Weights of a small GPT-style language model, trained from scratch on English Wikipedia.
Size: 25 layers, width 192, 3 heads of 32.
MLP neurons of a small language model. Each row is named by its layer, matrix (up: input weights) and neuron, and shows model dimensions 48-143. Each number is 128 + 24 x the weight over its row's rms, rounded and kept within 0 to 255.
After each neuron's rows, "fires on" lists the tokens most often at its 100 highest values on Wikipedia text that the model never trained on.

L9.up380 [136  73  96 128 140 117 129 115 153  93 139 109 143 167 177 116 113 111 114 108  86 104 142 136 118 136 138 125  99 127 107 159 182 112 191  98 137 135 110 104 128 108 145 171 106 137 138 152  74 121 147 127 108 147 114 154 152 107 139 158 125 148  87 154 116 112 138 130  89 151 168 114 111 132  98 146 176  83 142 128 160 128 104 191 128 120 110 149 121 172 106  97 170 109 140 109]
fires on: "0", " ", " following", "2", "1", "cha"

L19.up616 [152  84 132 153 119  90  97 168 124 104 128 138 105 153 154  98 115 138 131  95 124 133 141 136 154 126 151 150 136 125  90 142 169 108 127 118 109 134 153 115 145 146 145 138  81 131 123 124 149 123 117 113 116 162 108  92 133 120 112  80 145 122 136 169 147 119 144 122 140 122 159 136 112 110 178 179 121 118 159 142  83  95  86  95 172 107 114 159 110 100 116 107 165 111 101  89]
fires on: ".", " ", "5", "4", " −", "6"

L12.up533 [126 113 156  98 140 132 133  85 128 128 135  93 108 140 144  95 136 117  94  97 151 127 100 132 123 147  84 154 131 146 101 128 126 125 117 117 127 115 149  99 128 164 132 138 112  77 119 133 148 145 111  97 152 143 163 121 126 129 151 100 165 138 121 129 110 120 118 125 137  90 149 139 104 150 124 151 129 138 115 157 123 116 181 139  95 108 136 146 161 122 137 148 138  96 141 105]
fires on: " ", " and", "pe"

L9.up765 [111 127 119 111  98  60 160 145 112 136 119 141 116 130 162 119 127 169 168 168 119 101 121 124  84 135 114 140 101 142 129 111  85 126 105 148 136 128 144 138 124 129 123 106 134 156 119 136 134 162 107 122 132 127 129 143 152 158 144 121 129  96 169  71  89 111 101 132 128 127 136 120  93 127 121 104 136  84 108 190 148 113  96 127 151 163 146 154 130 157 123 145 121 151 152 137]
fires on: ".", " be", " of", "ar", "s", ","

L7.up434 [115 115 146 132 156 176 124 130 100 105 157 130 133 149 142  54 157 131  84 157 119 146 103 115 156 176 147 145 114 130 154 160 121 115 151 135 124 156 140 112 133 107 138 177 127 121 113 108 154 133 130 170 118 152 132 168  99 137 129 118 158 131 171 112 136 111 170 132 119  87 118 125 121 122 113 147  93 104  87 149 151 134 138 107 111 137 147 125 104 109  82 102 143  95 102  97]
fires on: "com", "s", "im", " ex", " not"

L15.up200 [ 89 147  84 145 127  65 126 115 135 116 115 118 116 136  97 133  98  95 133 111 184 140 126 145 169 151 120 145 183 124 130 101 116 132 175 161 108 158 118 103 144 105 136 162 105  95 106 189 124 146 128 129 185 154 119 116 116 121 137 100 153 134 124 141 123 121 129 111  94 100 114 144 170  91 104 165 113 106 105  85 117 135 151 121 133  96 122 133 105 176 130 153 114  90 142 147]
fires on: ",", " (", " ", " in", " during"

L9.up315 [143  77 145 111 120  79 121 123  83 115 134 133  99 138 113 156  96  72 134 122 121  95 135 136 149 147 145 135  96 107 146 148 146 134 119 130 135 128 133 107 144 101 141  92 130 186 145 134 136  98 131 129 166 152 128 106 174 172  90 104 109 156 160 104 113  86  84 139 113 136 118 153 107 117 170 107 155 136 107 109 140 149 110 172 133 117  99 143  96 127 116 132 110 106 130 153]
fires on: "2", "-", "3", "4", "1"

L19.up471 [109 111 128 120 160 106 162 119 125 122  97  85 120 143 145  86 114 123  79 152 157 134 121 153 151 183 116 132 103 132 105 138 145  99 126 157  78 118 115 156 101 174 136 129 155 100 129 126 130 115 153 106 127 136 128 123 116 124 141 120 145 103 156 133 149  80 120 119 117 127 145 110  96 148  86 148 139 126 121 142 110  83 141  84  97 144 153 116 144 149 142 141 108 140 168 167]
fires on: " ", "t", "ir", "er"

L22.up753 [126  87 105  95 112  91 105 171 117 125 112 126 138 155 140 144  89 121 151  67 121 115 126 117  73 173  92  99 120 122 104 135 120 144 113  91 122  99 114 129 123 112 103 141  71  92 141 115 136 144  73 157 137 146 150 129 130 106 148 107 110 141 106 136 127  85 122 101 156 170 122 107 144 118 144 138 161 100 148 116 115  84 143 141 154 135 125 136 118 140 125 166 165 143 171 122]
fires on: ".", "2", "5", "0", " "

L10.up591 [111 139 129 104 153 100 108  61 144 103 170 143 136 169 132 106 112 137 103 125 122 129 123 155 154 126 143 115 100 141 110 138 150 194 146 125 113 147 143 121 131  93 118 138 127 137 132 115 150 122 145 131 123 181 143 152 122 170 128 134 146 123 150  91 118 112 119 129 148 144 149 187 142  79 112 119 120  96  86 126 179 135 142 148 118 141  92 155  92 125 103 130 149 143 156 122]
fires on: " However", " however", " not", "→", "s", "ub"

L12.up68 [105 133  87 159  97 157 147 128 123 137  78 110 162 160 141 135 158 126  86 188  99 114  94 111 116 130 144 143  92 129 133 135 112 173 116 141 104 126 113 115 130 157 127 103 121 153 106 132 126  99 159 144  95 125  90 106 129 144 165 131  80  98 175 128  99 128 135 111 149 129 142 132 141 144 126 155 157 146 101 154 107 104 160 128 137 129 166 107 127 109 115 108  91 133  60 114]
fires on: "\n"

L18.up193 [136 123 101 102 108 174 127 116 115 143 149 173 107 166 132 101 128 129 134 118  88 106 126 105 148 131 171 112 133 160 162  98 141 124 132 154 146 124 168 141 133 128 151 176  93 115 142 152 132 110 176  98 138 155 134 108 149 124 113 130 135 134 114 114  60 126 172 144 136 140 136 176 149 157 130  87 119 120 152 121 138  66 114  97 105 121  84 163 142 107 108 123  94 131  90  84]
fires on: "\n", " \"", " (", "-", " ", ":"

L7.up107 [ 96 111 105 179 126 134 147  92 168 136 124 101 121 119 160  68 159 121 127 170  91 134  96 121 105 101 162  88 131 109 125 126 128 154 174  74 115 141 150 111 127 174 138 122 122 185 107 141 130 112 137 110 175 113 152 141 120 142 121 130  85  91  88 136 147 146 139 146 108 127 145 108 121 130 125 148  66 102 138 104 159 136 109 107 139 169 149 107 109 119 115 170 145 165 153 122]
fires on: " in", ",", "in", " |", " County", " "

L7.up764 [141 125 160 134 103  97 156 170 130 117 135 168 130 151 101 104 136 134 181 122 136 128  93 146  81 144 128 161 104 163 172  96 125 160 144 134 164 157 110 133 140 162 132 113 120 119 123 131 104 127 141 158 138 155 160 115 102 130 101 158 111 148 128 117 128 151 111 126  96 134 102 132 130 130 137 129 157 135 132 126 131 101  98  93 139 101 109 109  88 134 111 151 115  49 155 113]
fires on: "er", "ar", "e", "ed", "ist"

L7.up111 [134 162 117 133 111  68 131 144 115  83 138 143 116 178 178 166 132  85 166 155 152 136 145 121 129 104 155 139 115 147 128 122 132 150  90 108 118 116 127 104 105 117 112 143 130 136 112 114 123 128 142  86 105 124 105 119 135 157 120 163 148 137 156 100  82  98 137 125 133 122 157 139 104 178 151 167 124  78 166 171 139 106 124 140 139  88 161 106 131  98 141 122 139 137 156 138]
fires on: " of", ":", ",", "me", "),"

L7.up493 [138  87 154 133 111 120 150 156 143 110  91 157 126 141 128 128 104 132 101 106 106  88 154 150 136 113 113 143 117 159 144 121 161 161 153 152 164 115 126 135 163  96 122  97  95 131 152 115 129 121 143 166 133 138 119 107 147 133 122 134 110 139 135 128 106 131  77  96  80 165 152 148 108 134 180 122 119  99 129 144 119 161 124 118 154 151  93 117 127 118 108 166  85 120 150 131]
fires on: " with", "9", "8", "2", "4", "w"

L8.up726 [161 118  88 185  62 120 117 143 141 158  83  87 118 115 143 123 149 147 111 182 138 123 122  80 154 115 144 111  99 129 139  92 129 127 136  92 138 136 100 105 137 122 103 152 111 148 134  79 124 115 107 129 187 110 125 116 126 177 108 128  88 108  97 111 105 153 119 105 129 135 117 139 131 189 166 124 104 115 142 119 113 140 187 138 149 144 139 137  66  93 118 159 123 124 138 165]
fires on: ",", " is", " are", " can", " support"

L12.up196 [ 91 122 128 124 163 133 144 131 101 122  65  93 120 139 104 163 160 111 122 126 114 122 120 108 105 163 109 153 133 144 135 115 108 152 132 134 106 123 156 133 177 109 134 109 115 126 131  89 148 122 162 124 131 141  86 131 156 142 143 100 110 138 161 144 108 157 147 111 141 154 157 136 131 102 134 143 127 125  73  99 174 163 159  76  96 114 150 127 121 145  91 117 107 148 119  96]
fires on: "\n", " Dur", " In"

L22.up250 [133 161 145 165  97 132 154 143 141 111 170 137 144 162 194 172 126  85 118 124 107 130  89 127  99 125 130 141 140 105 109 157 125 133 131 101 127 125 152  85 130 147 125 163 138 137 111 164 118  85 157 121  92 135  92 109 120 175 114 149 129 118  99  99 147 121 127 139 130 111 139 114 111 168 118 121 135 104 110 164 140  81 156 124 169 106 166 121 142 163  81 142 130 152  97 123]
fires on: "\n", ",", " Ja"

L22.up747 [141 133 104 117 104 104 149 132 112 109 151 141 127 108 155 109 143 111 142 122  97 115 115 129  87  85 162 135 166 140  89 100 127 151 137 125 122 104 125 120 137 174  93 134 107 101 129 106 127 134 135  95 161 161 102 115 108 132 130  90 130  96 171 147 135 109 128 135 171 130 137 104 125 127 123 181 141 129 181 116  98 108 150 106 110 125 126 161 135 144 102  93 167  78 135 118]
fires on: ".", ",", " −", "5"

L12.up239 [104 129 174  64 117 127 130 101 120 105 145 109 128  79 162 101  96  98 131 111 111 116 125 112 150 135  95 143 120 136 150 113  87 165 132 142 110 118 148 130 104 108 141 114 131 123 150 110 153  96 109 112 100 116 156 132 141 156 168  98  86 101 171 124 118 147 110 134 136 129 190 145 102 151 121 113 178 131 120 155 100 137 178 133 165 100 134 122 144 139 165 154 122 134 125  91]
fires on: " be", "ly", "pe", "ally", "lo"

L9.up195 [ 96 102 122 142  96 147 136 153 117 126 111 102 101 106 132 149 121  88 107 123 118 153 103  38 115 107 110 111 129 113 131 123 130  97 135 106 113 144 158 148 101 173 140 131 132 159 100 159 102 121 175 101 158 131 101 155 126 140 131 119  99 152  82  91 119 125 138 117 104 119 123 125 109 153 134 124 146 144 130 131 123 108 115 131 168 139 149 143 112 169 150 148 151 150 190 109]
fires on: " |", " (", ".", ",", " was", " to"

L12.up226 [161 125 131 153  93 106 136  76 142 121 132 109 150 184 157 145 167 108 141 142 146 116 128  83 146  81 136 136  90 143 125 157 142 130 137 129 157 106 110  87 126 152 131 174 179 123 161 144 127 119 122 127 127 165 101  82 140 120 177 134 100 124 164  98 114 127 154 176 124  92 122 129 164 154  99  98 139 145 113 179  91 133 128  94 132 120 154 111 139 126 106 114 138 106  96 159]
fires on: ",", ":", ";", "und", "\n", "ist"

L22.up14 [136 120  86 127 118  89 129 133 109 107 152  92 142 139 134  99 134 141 130  90 142  80 106 118 158 149 108 116 104 124  96  97 166 145 118 134 133 107 161 149  95 130 114 152  94 115 144 102 158 181 120 112  91 168 104 103  87 115 136  90 115 127 146 156 114 102 116 136 127 131 111 110 125 137 166 131 145 101 133 108 122 113  98 104 171 101 111 138 163 138 130 107 131 100 131  79]
fires on: ".", ",", "3", " "

L8.up431 [154 126 133 102 106 142  87 143  80 144 153 145 113  88 130 106 123 128 114 182 161 129  85 116 138 138  91 141 109 152 122  68 154 125 147 146 135  91 153 105 112 103 128  84 117 159 125 124 156 129 127  48 149 111 106 141 122 108 123 120 103 196 134 126 168 161 144 112 110 141 122 125 139 129  90 120 151 122 116 112 156 114 130 100 155 151  58 124 131 125 137 167 107 126 129 147]
fires on: " ", " |", "1", "ba", "7"

L16.up694 [ 82 112 182 146 153 113 101 102 138 109 160  98 132 126 106 103 159 118  90 109  99 112 147 126 148 138  75 115 125  93 119 100 146 160 106 164 122 161 112 149 119 110  83 119  96 118 140 134 110 130 106 117 117 148 134 119 125  83 137 128 139 133 165 133 115  92 139 135 120 139 207 121 108 129 133 151 151 133 116 129 106 134 154 144 163  90 108 142 139  90 141 161 148  98 134  95]
fires on: "9", "1", "2", "8", " "

L16.up494 [ 78 106  84 173  96 121 146 140 139  89  92  97 103 151 135 133 128 113  91 134 117 110 128  95 158 114 112 104 182 143 142 125 145 124 156 137 133  91 131 122 109 168 154 160 107 177 127 178 133 153 128 109 179  87 150  93  90 110 144 116 102 162  73 128  99 163 138 108 106 102 143 136 123 123 123 151 117 130 118 165 127 152 127 157 145 123 122 129 105 102 146 140 131 122 139 162]
fires on: ",", " and", " by"

L18.up591 [142  77  74 125 113 113 145 145 142 136 125 158 135 115 110  84 125 101 149  91 141 108 158 139 146 158 158 144  85 114 159 101 125  87 144 151 140 151 162 145 122 143 170 166 121 135 113 118 128 124 124 132 146 179 114 121 147 146 106 131 166 136 111 114  83 115 116 143 110 148 140 106 114 134 134 165 124  72 132 113 137 130  87 151 140  79  87 159 137 113 125 116 103 125 138 149]
fires on: " ", "-", " (", "1", "2"